Part of a small language model's weights: RMSNorm before each block.
MLP neurons of a small language model. Each row is named by its layer, matrix (gate and up: input weights) and neuron, and shows model dimensions 48-111. Each number is 200 + 20 x the weight over its row's rms, rounded and kept within 0 to 999. A neuron's up and down rows have the sign that makes its largest values positive.
After each neuron's rows, "fires on" lists the tokens most often at its 100 highest values on Wikipedia text that the model never trained on. A number after a token or word is its count.

L4.gate90,223,246,182,165,212,198,228,216,180,211,208,185,210,250,202,180,219,234,190,228,185,186,229,193,194,217,229,183,167,206,228,190,196,169,211,170,182,160,192,208,176,199,197,232,223,206,203,205,205,229,216,186,190,219,214,220,213,216,188,223,199,202,197,215
L4.up90,211,218,196,207,192,176,213,178,202,189,191,189,207,214,201,200,210,208,173,214,172,210,196,194,167,203,206,214,202,188,212,176,182,212,178,161,154,236,202,176,234,207,203,231,223,260,182,204,232,169,196,220,193,240,219,212,202,209,177,196,219,207,192,197
fires on: "ad" 64, "od" 30

L10.gate310,175,205,221,209,174,222,198,192,197,210,220,220,185,211,240,193,203,190,215,190,181,198,183,173,190,195,255,191,166,207,208,208,207,204,219,192,181,182,222,210,270,209,183,212,226,216,205,222,220,174,212,199,167,177,179,177,178,155,201,190,199,217,177,205
L10.up310,192,217,166,194,208,235,174,193,206,197,194,223,215,213,219,203,220,202,188,206,223,226,187,203,213,201,201,198,214,190,215,216,233,241,218,165,194,195,138,206,204,203,204,178,240,206,230,177,230,197,207,208,201,230,206,218,197,200,221,186,221,210,200,177
fires on: " R" 22, "ust" 11, "nt" 7, "ent" 7, "ar" 4, " N" 4

L5.gate395,209,210,176,211,200,200,216,206,193,215,184,202,158,228,195,180,188,221,186,185,190,193,201,170,217,178,231,182,181,240,207,226,181,184,194,189,172,205,166,168,192,203,230,197,233,230,178,187,186,192,191,199,157,215,219,226,189,183,233,185,214,156,189,186
L5.up395,198,241,196,225,204,196,240,196,202,213,197,169,186,210,192,213,231,181,208,208,180,179,183,191,190,242,217,221,200,173,199,185,231,227,215,236,182,231,220,213,189,199,214,193,199,217,200,207,162,182,172,207,233,199,185,190,209,179,195,183,211,210,168,226
fires on: "\"" 100

L4.gate472,205,185,195,217,221,239,146,214,167,188,230,187,205,212,197,198,213,212,208,195,201,189,162,186,175,200,163,230,197,173,208,184,160,201,203,182,201,194,189,182,203,152,207,187,215,221,208,184,207,175,183,172,186,208,213,221,190,231,213,209,176,220,212,225
L4.up472,186,170,193,201,186,239,193,216,176,180,208,179,217,188,211,194,190,210,239,200,187,177,204,187,188,180,212,203,170,174,228,220,147,205,202,185,197,227,209,210,229,193,237,193,191,185,201,231,217,185,215,208,222,208,206,222,203,214,225,204,194,213,195,194
fires on: "p" 81, "-p" 15, "sp" 4

L4.gate413,221,197,193,241,209,210,201,184,182,198,201,220,190,193,196,185,196,196,221,208,185,212,201,199,195,172,188,187,216,191,209,193,175,180,225,228,164,184,219,184,200,168,219,208,233,194,212,188,204,234,198,191,188,180,214,225,186,173,183,178,201,211,210,196
L4.up413,221,229,195,194,183,210,233,185,193,179,219,191,206,184,178,212,218,211,193,173,198,182,218,210,179,204,175,199,180,193,200,194,177,200,222,184,177,195,193,192,196,213,213,184,182,162,199,176,204,197,159,196,211,165,215,246,157,182,196,125,240,186,213,200
fires on: " re" 18, " fre" 10, " se" 10, " tri" 6, " bre" 6, " dis" 5

L8.gate597,197,202,189,218,199,191,183,232,167,194,184,236,212,194,170,219,216,221,177,191,214,205,191,196,170,194,173,202,168,205,179,223,193,205,229,187,213,203,201,193,230,158,208,175,201,190,184,210,188,230,225,198,157,235,228,230,174,217,225,221,196,189,226,216
L8.up597,223,196,189,218,192,228,228,220,231,192,191,217,190,188,181,170,171,185,142,189,200,185,207,188,179,156,189,213,166,174,208,217,191,214,181,191,204,189,208,179,170,201,223,230,175,217,163,168,186,198,211,188,192,197,221,188,186,215,186,165,185,219,237,169
fires on: " " 26, "." 10, " length" 7, " age" 7, " |" 6, " |\n" 5

L4.gate137,198,198,173,179,212,218,230,204,174,187,210,220,217,213,182,250,201,225,164,231,206,219,193,214,220,223,172,177,220,206,224,208,219,200,191,204,185,224,212,195,228,202,190,207,223,172,202,202,197,241,183,181,209,217,203,197,238,215,219,201,203,225,202,204
L4.up137,195,193,219,176,212,175,233,207,246,186,198,207,182,214,165,172,224,240,209,190,217,195,186,203,234,221,201,205,220,235,218,159,191,195,199,182,195,182,192,243,184,202,186,206,235,211,204,199,239,230,237,183,201,187,221,162,197,220,208,179,209,192,183,187
fires on: "r" 69, "é" 8, "l" 7, "ag" 4

L4.gate643,179,218,202,159,207,204,205,223,221,207,182,207,162,204,187,218,218,190,205,200,195,194,221,192,213,223,174,203,207,210,188,218,227,219,194,165,213,192,180,169,204,201,169,198,229,185,205,177,197,199,235,178,196,213,190,229,175,226,205,197,226,199,180,210
L4.up643,192,220,199,189,217,212,233,215,180,221,219,225,194,182,212,184,214,189,183,187,211,214,186,210,222,227,171,179,191,250,199,179,212,209,179,163,208,196,175,213,193,180,211,232,186,238,205,213,208,200,162,157,205,172,176,155,204,208,198,190,240,224,207,193
fires on: " mag" 19, " Mag" 11, " Met" 11, " Cap" 6, " met" 6

L10.gate461,224,193,199,212,176,236,226,172,212,194,196,186,197,197,221,245,215,207,175,201,190,187,204,210,202,223,185,170,203,228,221,197,213,222,212,177,202,216,236,191,193,216,187,206,225,164,162,215,196,214,147,164,209,231,164,199,188,198,193,187,194,193,197,190
L10.up461,193,186,217,184,207,192,218,209,207,190,185,215,209,205,181,208,214,191,201,169,205,177,233,190,218,183,204,179,192,226,192,172,168,180,198,162,175,205,152,168,194,220,182,198,209,218,195,182,212,230,196,199,208,198,204,218,184,184,173,201,182,218,222,192
fires on: " been" 14, "|---|---|---|\n" 11, "|---|---|---|---|---|\n" 11, "|---|---|---|---|---|---|\n" 10, "|---|---|---|---|\n" 8

L11.gate196,217,200,198,262,170,242,186,187,216,207,205,217,218,198,174,215,171,203,203,240,201,160,221,194,230,242,174,200,237,203,196,188,212,224,216,179,214,206,204,181,198,196,177,179,246,217,181,199,233,220,153,194,213,192,221,180,194,228,188,188,192,226,214,219
L11.up196,220,209,200,195,228,251,198,191,182,204,188,197,194,187,164,223,212,249,195,158,212,199,216,197,220,220,205,184,236,238,216,227,187,180,204,220,184,215,187,226,200,162,192,216,210,176,182,217,185,158,199,194,199,223,177,213,196,198,215,173,189,211,218,216
fires on: "," 97

L9.gate465,195,222,192,209,208,235,175,191,170,207,185,209,157,194,181,183,190,224,190,229,178,197,214,223,231,186,201,166,235,200,230,165,169,219,202,218,214,167,238,201,227,203,199,184,210,238,176,194,197,193,164,192,185,209,179,218,186,205,182,168,183,180,175,195
L9.up465,205,198,227,181,217,178,219,183,204,186,174,176,199,226,217,191,225,171,188,193,193,211,200,185,210,202,227,178,186,200,216,189,181,170,205,188,201,211,206,173,175,170,193,170,236,174,193,214,200,201,130,186,207,182,174,202,193,219,238,202,180,203,180,236
fires on: " |" 34, " Gu" 13, "u" 8, "H" 4

L11.gate6,185,181,195,219,184,214,173,227,232,193,237,196,211,191,163,206,211,222,204,199,197,181,187,197,242,193,210,207,191,186,192,206,212,173,189,202,194,210,215,186,170,212,194,235,225,200,230,220,203,199,181,159,180,221,188,199,246,222,228,176,204,228,200,203
L11.up6,148,227,208,221,230,216,144,173,203,185,217,174,202,212,175,195,205,253,222,207,212,207,178,209,218,180,217,192,209,172,194,157,193,219,189,187,228,243,206,174,215,193,157,207,174,184,208,193,215,196,155,192,179,201,177,206,201,181,236,213,177,181,160,208
fires on: " was" 25, " as" 12, " to" 8, " elected" 6

L9.gate472,201,197,218,193,211,248,217,205,171,174,204,205,182,222,222,191,164,189,202,198,197,210,184,200,204,165,218,177,216,209,212,173,174,198,186,219,191,194,204,197,205,177,220,175,221,215,189,204,157,211,218,210,202,231,197,208,181,195,245,183,207,173,181,207
L9.up472,173,181,233,197,200,181,208,179,208,183,189,199,203,207,172,201,215,223,208,179,178,176,178,208,196,200,215,226,195,194,214,183,206,193,190,230,248,243,193,210,148,195,192,199,236,199,206,217,175,205,145,198,202,203,187,189,211,177,189,191,208,237,212,200
fires on: " |" 66, "." 30

L4.gate374,183,190,228,170,209,221,217,206,196,190,197,215,230,186,184,204,190,215,272,199,194,215,180,227,210,211,152,153,203,162,224,207,190,229,193,190,194,182,239,213,231,227,208,216,213,211,228,194,196,191,203,171,224,200,194,201,166,224,235,219,192,169,194,188
L4.up374,213,168,216,184,211,180,215,194,163,181,200,176,213,209,197,222,220,224,208,222,190,219,197,216,197,243,183,176,207,175,204,220,168,224,177,182,188,214,194,211,208,203,259,150,203,223,202,212,159,163,229,194,232,209,183,236,211,234,204,199,237,172,188,194
fires on: " company" 30, " production" 16, "al" 8, "ography" 7, "ance" 7, "ination" 5

L11.gate297,212,235,184,201,179,165,192,180,195,174,179,207,228,183,182,251,197,231,190,210,176,241,201,196,203,183,216,216,239,191,229,188,179,194,228,200,181,211,215,238,199,230,212,222,242,204,207,206,209,208,202,208,206,173,183,193,190,170,197,189,193,208,198,195
L11.up297,206,238,219,190,183,205,224,175,223,174,230,174,198,203,213,145,201,171,209,199,180,177,177,201,185,159,191,178,172,192,193,172,173,167,233,203,215,198,189,198,197,206,201,185,221,202,185,231,198,184,202,190,194,186,215,208,212,209,224,219,155,188,226,174
fires on: " is" 35, " was" 19, " l" 15, " \"" 7, "o" 4, "as" 4

L8.gate591,191,196,238,207,198,194,208,174,203,226,184,212,215,220,254,187,196,207,248,233,212,180,229,179,219,228,197,203,221,223,186,187,193,202,208,190,201,236,167,207,188,199,211,205,208,187,187,163,205,215,219,213,175,204,250,187,204,198,178,221,205,181,186,193
L8.up591,204,208,185,182,224,140,212,161,178,207,192,208,224,206,215,200,227,206,218,237,217,167,217,164,229,208,188,224,212,207,192,203,162,180,235,211,205,210,177,201,178,206,214,177,171,209,168,192,194,210,202,204,200,212,223,215,206,180,206,188,208,214,173,176
fires on: "3" 15, "7" 13, "2" 12, "s" 11, "4" 10, "9" 9

L6.gate210,180,190,222,211,197,225,185,227,223,201,211,207,159,190,217,206,186,201,192,205,205,173,214,210,189,204,168,198,224,231,190,204,203,228,196,206,197,245,197,173,213,159,193,213,226,223,236,209,234,192,236,181,209,181,199,201,173,175,173,170,266,212,190,211
L6.up210,201,220,222,198,212,226,202,205,191,176,206,197,211,146,186,236,193,212,176,196,213,226,201,194,186,203,179,206,233,221,215,204,191,196,185,209,206,225,186,210,214,203,181,209,222,172,230,186,217,216,214,208,194,236,213,231,180,250,204,209,209,158,239,183
fires on: " out" 28, " mag" 19, "ag" 17, " Mag" 11

L10.gate352,176,214,201,187,208,218,193,220,169,248,192,168,186,193,200,240,196,192,233,155,232,243,209,168,191,186,186,176,183,184,196,246,168,183,180,211,230,196,195,209,179,181,195,218,212,221,179,202,178,203,205,195,201,218,183,241,154,226,215,209,200,190,187,230
L10.up352,230,171,188,188,198,200,192,182,232,208,185,195,214,191,212,218,183,173,183,180,201,180,193,220,211,212,243,210,212,190,185,212,162,188,224,201,215,221,236,186,221,219,213,228,192,193,223,176,191,210,183,183,234,251,182,176,222,170,196,212,151,219,164,196
fires on: " Candidate" 16, " children" 10, " People" 9, " people" 8, "ren" 4, "ince" 4

L10.gate391,193,181,188,202,182,208,176,221,171,233,210,231,193,194,225,209,204,181,214,158,218,178,224,186,269,216,185,209,152,225,217,210,210,250,195,183,181,227,186,170,255,229,177,188,197,209,209,223,216,206,144,186,219,215,189,191,192,196,176,231,223,225,222,236
L10.up391,229,225,185,157,217,174,183,195,225,197,197,228,189,170,186,191,181,192,212,168,193,226,192,211,217,180,201,190,180,192,204,174,200,179,146,191,150,195,190,211,166,187,196,175,229,192,224,227,191,174,156,199,211,152,164,207,191,200,202,212,178,201,212,204
fires on: " elect" 12, "ind" 9, "ick" 9, " met" 8, " bank" 7, "z" 6

L5.gate368,214,202,192,182,216,203,162,201,214,186,213,207,183,164,196,193,170,206,195,193,204,194,211,224,200,233,200,176,204,237,177,179,194,221,202,184,216,167,192,192,184,200,176,236,169,202,193,179,197,199,220,211,187,171,182,183,162,191,214,180,199,222,153,201
L5.up368,144,226,231,183,187,227,224,180,209,191,186,197,162,175,189,204,187,213,185,182,207,170,237,179,204,182,177,195,180,193,169,236,217,193,218,208,183,191,203,196,199,224,232,217,214,208,194,199,222,191,196,216,210,199,205,219,184,185,236,215,229,203,239,199
fires on: " Col" 33, " per" 32, " Per" 19, " Mass" 9, "ivers" 4

L11.gate201,214,159,218,206,179,219,150,217,173,158,220,200,170,216,174,200,211,208,184,238,220,160,194,184,180,194,210,176,179,176,222,175,191,198,199,186,194,216,190,180,198,178,188,183,197,202,186,169,178,226,193,207,190,222,207,222,179,211,225,184,186,182,192,205
L11.up201,222,161,208,184,230,233,215,226,211,178,202,201,196,231,196,179,188,181,193,200,186,200,207,204,200,175,201,219,168,189,194,183,184,224,194,230,190,166,186,202,188,218,215,179,169,216,196,220,189,201,223,200,208,196,191,234,207,215,187,173,211,211,193,181
fires on: "P" 18, "w" 10, "p" 8, "-p" 8, "ew" 7

L6.gate627,207,216,198,203,160,271,194,211,187,239,195,208,211,216,200,187,215,164,205,206,207,206,205,215,176,195,208,182,223,213,178,197,188,198,232,196,228,198,192,213,206,246,169,186,214,221,178,205,218,211,190,171,209,206,234,193,195,201,189,169,177,198,237,192
L6.up627,166,176,216,169,216,205,199,215,168,224,236,187,153,202,204,212,180,194,168,175,203,222,212,201,203,206,181,189,205,185,181,190,235,204,225,213,239,226,197,193,174,222,185,217,228,220,192,200,206,203,242,198,199,180,225,192,181,223,203,178,200,189,229,179
fires on: " " 35, "1" 19, "l" 10, "let" 6, " |" 5, "el" 5

L4.gate16,178,217,216,171,185,183,224,195,203,157,192,194,217,214,212,192,203,225,152,197,225,175,201,180,203,205,183,212,180,218,234,183,192,209,169,178,193,220,173,168,180,155,202,213,230,213,199,176,204,194,211,161,212,194,215,250,167,218,202,209,205,220,213,202
L4.up16,252,243,213,190,203,202,218,193,226,198,190,199,184,203,198,183,198,188,195,219,164,204,190,168,157,199,181,214,192,212,189,197,189,218,185,192,216,244,214,217,181,181,233,176,206,258,178,230,178,247,186,212,165,165,197,237,197,213,191,230,232,192,175,185
fires on: "an" 23, "od" 22, "ad" 18, "ode" 12, "°" 5, " mean" 4

L6.gate157,183,218,198,225,197,220,171,187,221,185,217,154,230,191,203,256,221,219,221,188,184,199,213,198,202,210,160,226,185,190,243,211,231,179,217,204,166,168,179,219,168,156,192,210,197,190,206,173,182,210,229,208,233,260,214,197,204,237,197,204,188,192,182,183
L6.up157,206,225,212,199,213,226,217,211,200,212,179,183,211,177,207,137,187,204,179,186,244,159,206,222,213,191,211,212,202,229,188,187,183,197,202,199,188,216,197,204,192,193,187,203,188,188,213,171,244,190,207,208,201,209,198,204,215,179,207,175,227,218,206,208
fires on: "th" 32, "–" 23, "n" 15, " to" 9, " and" 4

L10.gate522,176,205,211,197,220,210,196,188,219,203,195,174,198,177,205,169,208,211,196,244,224,192,182,200,241,169,191,219,218,239,213,191,190,200,216,227,169,188,235,211,192,196,213,204,192,208,179,197,181,160,231,218,197,190,177,187,247,180,208,196,184,210,228,216
L10.up522,197,203,198,239,219,233,162,183,196,188,188,199,223,200,170,172,206,191,236,249,225,178,211,207,199,212,195,195,201,186,198,202,187,203,210,217,216,184,221,209,211,175,178,166,185,211,146,218,215,205,178,213,192,206,194,195,194,196,200,188,215,202,244,226
fires on: " of" 31, " for" 27, "," 19, " and" 17

L6.gate560,209,209,206,220,203,191,176,176,179,224,186,235,233,212,198,189,198,222,209,210,176,190,235,204,190,186,209,205,224,209,155,198,216,197,230,208,212,249,186,204,207,206,216,215,239,208,160,211,209,197,198,182,208,176,203,213,201,203,185,197,231,196,215,204
L6.up560,215,176,208,160,221,184,182,223,163,217,197,214,215,225,202,177,199,166,199,213,222,200,239,209,197,162,194,216,205,202,171,228,240,197,243,218,198,200,180,194,185,195,211,199,201,219,184,205,215,213,206,175,253,183,193,162,218,216,221,184,226,214,192,180
fires on: "," 74, "0" 12, "9" 4

L5.gate390,191,210,205,197,166,226,213,222,242,195,202,196,188,166,204,206,224,223,167,231,204,171,221,183,209,182,184,191,225,218,195,196,234,204,194,215,212,172,193,194,196,209,209,213,197,161,213,202,203,213,183,177,167,211,220,213,204,189,197,152,217,216,200,180
L5.up390,247,203,192,200,238,179,193,213,194,202,187,207,231,207,198,180,188,159,215,187,216,205,213,222,198,214,214,235,171,207,182,219,204,197,208,209,178,171,244,191,190,196,248,183,211,212,176,207,201,215,174,218,189,181,210,194,184,189,219,187,215,228,207,201
fires on: " became" 19, " Ne" 14, " become" 9, " into" 8, "ax" 8, "ob" 8

L10.gate381,211,205,195,217,163,192,212,179,164,167,195,221,213,190,219,192,199,160,198,212,207,193,240,189,221,184,176,185,217,189,226,181,187,196,177,194,226,193,183,201,197,196,195,211,209,230,180,226,208,198,190,187,227,192,207,235,192,244,204,184,195,206,218,185
L10.up381,202,197,179,171,210,212,232,191,221,200,190,225,172,160,188,193,228,182,236,183,177,195,211,184,216,188,193,202,193,231,205,192,206,163,207,197,178,228,234,210,203,220,193,186,232,220,202,252,182,214,166,208,242,195,163,173,209,241,218,177,194,199,203,163
fires on: " met" 18, "et" 10, " gen" 9, " cast" 8, " elect" 8, " sit" 7

L8.gate68,173,236,186,228,208,226,180,198,171,230,222,188,207,211,207,188,180,247,211,178,193,210,233,190,211,192,196,197,201,204,164,215,208,177,153,192,197,219,224,188,214,185,232,197,187,222,193,222,230,180,210,173,170,220,204,188,203,205,190,203,221,173,218,202
L8.up68,210,218,213,189,214,183,175,212,207,202,194,182,205,229,200,142,188,226,182,221,212,169,226,200,219,209,188,191,233,192,206,212,209,177,239,191,188,185,215,213,202,187,183,191,161,203,179,231,202,212,189,211,162,216,226,197,236,192,206,224,233,196,205,172
fires on: "0" 16, " his" 15, "–" 12, "ual" 9, "ing" 5, "'s" 5

L4.gate216,179,194,174,193,201,189,206,198,187,163,188,202,223,230,167,227,240,187,180,227,173,232,222,195,179,195,197,187,243,212,234,196,212,174,187,187,186,192,205,173,200,237,157,223,205,222,185,201,184,168,192,222,226,194,194,239,214,222,209,165,193,175,202,195
L4.up216,200,208,190,211,201,210,207,205,194,174,208,203,223,212,200,191,216,209,211,220,199,183,208,198,224,240,218,203,219,193,234,159,173,208,200,198,214,195,197,171,231,263,187,209,207,207,177,218,239,181,214,206,199,221,196,259,196,222,193,168,194,233,189,159
fires on: "et" 65, "ron" 20, "re" 5, "un" 5

L4.gate502,194,206,163,205,180,227,231,195,228,222,222,190,213,189,227,210,210,227,201,206,172,198,174,220,186,194,171,208,196,180,227,190,209,193,199,204,224,175,189,194,221,177,211,220,179,206,211,202,178,223,169,180,203,224,194,184,202,174,184,198,225,177,181,206
L4.up502,199,209,162,236,195,201,172,185,186,218,220,201,187,182,240,183,182,197,198,190,208,153,188,221,222,173,206,183,217,189,216,205,186,216,208,230,231,158,204,213,213,188,209,185,208,192,199,214,196,155,242,200,187,214,214,213,200,204,181,195,210,184,233,163
fires on: " son" 16, " father" 15, "=" 13, " mother" 12, " brother" 11, " daughter" 7

L8.gate173,211,196,204,236,183,215,230,183,200,224,187,184,203,156,162,223,215,179,203,199,208,170,234,205,178,184,186,168,207,205,222,198,173,217,172,155,171,208,211,182,181,180,191,225,202,243,191,192,206,196,194,224,204,204,184,226,194,192,171,171,192,172,189,193
L8.up173,196,254,222,205,209,195,196,215,208,172,215,217,199,197,182,230,237,204,177,205,209,185,216,207,182,196,185,203,212,224,218,182,207,192,192,215,216,189,170,203,161,216,221,230,200,167,210,239,208,167,181,217,230,213,189,184,187,186,166,163,202,191,183,190
fires on: " se" 46, " six" 9, " bre" 8, " two" 7, " three" 5

L5.gate658,198,224,195,201,188,212,210,190,199,209,200,227,157,217,208,193,208,179,211,205,206,180,201,159,216,170,203,205,208,222,209,199,194,219,180,186,198,211,234,209,221,228,228,209,229,207,162,190,198,184,204,164,239,203,167,164,194,173,200,178,207,204,183,229
L5.up658,188,145,159,216,167,197,200,226,205,219,153,202,191,185,171,194,202,225,169,192,216,189,167,186,179,212,202,204,193,193,184,218,190,206,234,156,229,179,199,191,189,204,179,247,189,178,207,185,197,223,190,189,171,218,172,213,201,179,148,172,242,174,209,176
fires on: "ed" 28, " met" 16, " Met" 11, " took" 10, "-S" 7, " Over" 7

L9.gate185,197,198,224,203,208,262,210,171,184,204,199,164,236,219,185,187,213,184,181,210,215,201,209,170,224,190,173,214,190,211,217,162,190,201,213,198,165,188,200,132,194,179,202,224,192,185,180,168,199,202,241,239,234,200,170,196,194,202,219,176,193,184,210,189
L9.up185,184,181,190,257,196,243,210,200,221,173,191,190,235,182,174,202,194,181,218,223,234,159,187,193,221,210,178,207,219,218,200,211,175,229,200,182,183,204,193,197,184,182,203,227,248,218,167,173,219,189,195,220,218,184,176,228,165,210,192,172,206,161,205,223
fires on: " No" 16, "," 14, "." 11, "7" 6, " U" 6

L8.gate176,199,193,172,209,188,180,217,212,219,205,230,229,172,198,214,209,197,195,154,144,204,157,221,189,182,207,230,196,199,187,200,178,205,203,194,214,187,222,216,209,213,207,225,170,191,187,211,206,184,184,225,174,177,221,198,230,214,171,213,207,192,208,211,236
L8.up176,228,189,204,197,207,195,231,247,214,185,196,170,178,207,211,190,193,215,198,199,211,184,176,166,178,180,212,200,210,187,205,218,197,203,210,183,200,222,235,203,167,189,190,217,175,214,155,209,176,167,181,219,182,220,197,222,196,209,248,162,189,174,190,212
fires on: " " 39, "ad" 14, " |" 10, " a" 8, "ech" 6, "ur" 5

L11.gate301,189,229,187,208,190,196,170,199,163,180,206,204,205,197,200,230,214,182,176,215,202,182,202,191,194,215,216,189,184,178,231,206,150,192,172,196,215,185,210,175,221,214,189,197,175,182,179,216,233,171,221,175,182,243,181,224,196,177,216,230,197,184,208,217
L11.up301,237,168,203,207,210,183,222,181,205,219,194,236,196,199,154,188,186,215,198,193,191,172,179,193,233,181,193,202,199,204,220,205,203,216,189,211,195,158,198,211,241,200,198,194,221,202,188,190,199,200,182,187,186,214,183,202,183,186,194,184,157,229,196,200
fires on: " |" 36, " —;" 24, ";" 15, "." 5, " N" 4

L5.gate248,177,207,196,213,221,188,217,179,200,183,220,207,193,181,215,171,208,212,203,204,212,210,208,171,174,212,200,213,172,226,193,193,205,174,174,166,223,226,179,184,206,212,183,199,201,192,223,173,194,192,241,206,235,226,202,261,188,182,244,181,175,210,218,222
L5.up248,208,209,204,188,198,232,202,207,178,151,202,221,211,195,211,183,181,187,219,231,227,171,218,183,213,246,186,181,213,182,233,176,236,219,207,203,234,186,165,226,178,226,219,225,197,196,176,197,251,210,242,194,243,213,216,170,203,216,201,164,153,243,181,197
fires on: "un" 100

L4.gate645,185,178,199,167,185,216,186,218,220,238,206,210,194,217,193,218,215,187,200,211,185,190,204,184,201,191,165,171,230,217,210,170,187,230,228,201,212,209,185,185,225,159,200,214,215,195,188,213,211,182,195,204,218,228,239,222,174,197,214,187,208,210,175,209
L4.up645,193,227,144,156,213,247,202,223,183,190,218,212,204,185,207,186,205,206,222,182,192,182,224,206,209,244,183,196,194,207,232,199,187,185,192,186,206,188,172,171,195,228,194,188,224,221,199,203,227,193,149,207,221,218,234,185,183,205,227,198,237,197,209,154
fires on: "ric" 28, " mag" 19, "et" 14, "iet" 12, " Mag" 10, "===\n" 7

L9.gate322,211,187,196,181,224,228,212,198,194,198,180,205,199,178,186,207,207,203,216,236,222,169,208,166,181,198,196,229,221,193,198,197,184,206,197,178,249,197,206,207,202,232,207,214,223,189,180,223,182,211,209,226,178,179,147,219,204,204,241,189,218,209,194,196
L9.up322,203,233,211,176,218,199,186,210,194,201,170,177,187,208,194,194,182,231,201,178,182,232,239,183,193,194,219,201,167,204,194,202,182,204,172,198,175,197,188,169,204,221,210,201,199,208,187,228,198,185,192,206,203,169,248,194,220,200,188,209,178,204,199,202
fires on: " Ind" 13, "194" 13, "195" 8, "191" 7, " Indian" 6, "199" 6

L11.gate678,191,214,206,258,181,221,187,162,193,171,192,214,202,211,212,201,206,213,202,197,183,174,223,198,216,216,170,191,232,180,188,193,187,215,227,161,207,174,177,185,230,204,226,197,212,195,158,212,213,192,197,212,215,200,193,216,189,178,179,209,196,214,216,234
L11.up678,231,179,199,251,201,242,191,172,186,194,215,241,175,204,176,215,197,209,223,183,239,178,214,185,218,196,161,229,227,209,218,233,223,210,215,219,213,207,174,222,199,183,207,224,219,208,164,211,199,220,167,221,192,207,201,200,161,214,212,203,186,197,211,254
fires on: "," 85, ")" 9

L11.gate5,245,205,207,216,179,215,216,199,191,173,211,213,242,214,232,229,173,197,195,238,244,176,207,175,212,218,186,212,193,201,178,197,221,222,207,176,199,211,194,185,204,203,207,208,245,220,211,210,194,199,200,190,226,225,190,208,173,188,175,219,210,203,215,215
L11.up5,222,194,200,178,221,156,188,218,172,201,182,184,185,228,206,212,191,192,179,172,200,212,219,222,165,208,177,210,171,192,186,221,214,219,206,215,215,204,196,167,199,210,199,228,219,182,211,197,220,172,208,219,212,161,174,232,222,231,167,181,207,182,217,173
fires on: " " 42, "2" 6, "30" 5, "5" 5, "6" 4, "9" 4

L5.gate287,222,192,213,203,210,207,168,221,227,224,204,207,206,192,160,215,214,222,218,208,205,220,214,212,230,190,188,201,198,208,212,226,209,160,189,234,190,175,228,218,179,181,202,219,182,217,191,171,221,233,203,230,191,241,174,204,200,173,216,197,188,219,209,226
L5.up287,176,180,183,212,202,236,177,249,179,240,215,218,213,184,180,179,200,231,247,208,206,213,209,214,217,190,202,212,203,227,199,214,212,174,207,207,224,189,233,186,200,199,190,210,218,192,172,180,235,209,188,229,210,223,182,208,196,196,244,219,220,211,213,179
fires on: " the" 20, " to" 10, " of" 10, " qu" 9, " and" 7, " us" 4

L9.gate157,191,192,205,218,204,226,179,222,208,210,198,206,219,210,206,202,189,248,203,233,183,154,205,189,198,236,207,215,204,219,197,180,193,228,203,198,186,190,181,196,215,163,201,191,222,180,212,201,200,187,159,185,200,212,209,239,199,254,226,193,195,212,182,191
L9.up157,181,191,207,203,175,210,218,207,221,197,188,176,201,209,225,232,211,175,210,210,184,185,192,222,209,198,212,196,195,221,217,203,198,204,195,165,193,195,198,166,242,222,191,251,212,192,204,232,248,188,186,150,216,237,214,227,205,230,193,196,162,188,177,238
fires on: "P" 57, "-p" 9, "p" 8, " rep" 6, " Rep" 5

L4.gate375,231,208,180,200,196,202,202,221,214,180,199,223,217,206,208,242,182,231,196,204,193,211,203,223,217,187,178,217,224,201,220,210,209,191,207,187,172,178,192,189,196,204,162,183,208,215,220,199,189,194,189,192,179,202,174,211,167,197,219,196,183,194,211,190
L4.up375,178,257,196,223,188,221,193,188,199,187,222,192,183,181,162,219,185,188,218,237,195,222,185,197,209,197,184,174,205,204,174,186,198,222,215,217,172,178,215,177,173,192,186,179,245,213,156,231,170,202,203,207,199,185,193,213,195,196,220,194,194,213,182,195
fires on: "o" 86, "lo" 14

L6.gate622,188,184,206,220,193,180,196,208,207,188,205,241,195,203,217,167,173,210,194,215,207,190,177,228,218,223,218,177,213,197,232,188,191,214,162,151,229,194,189,211,199,191,197,205,188,224,243,224,195,169,191,211,211,217,212,243,194,189,203,193,186,186,220,248
L6.up622,224,222,218,189,186,179,215,193,178,194,172,242,216,188,188,227,175,169,157,217,188,207,216,196,191,217,193,186,239,205,211,167,189,206,228,173,200,202,195,206,192,212,167,191,189,203,200,188,222,206,174,200,240,208,183,205,201,213,168,184,220,209,177,185
fires on: "en" 44, " Sen" 12, "un" 9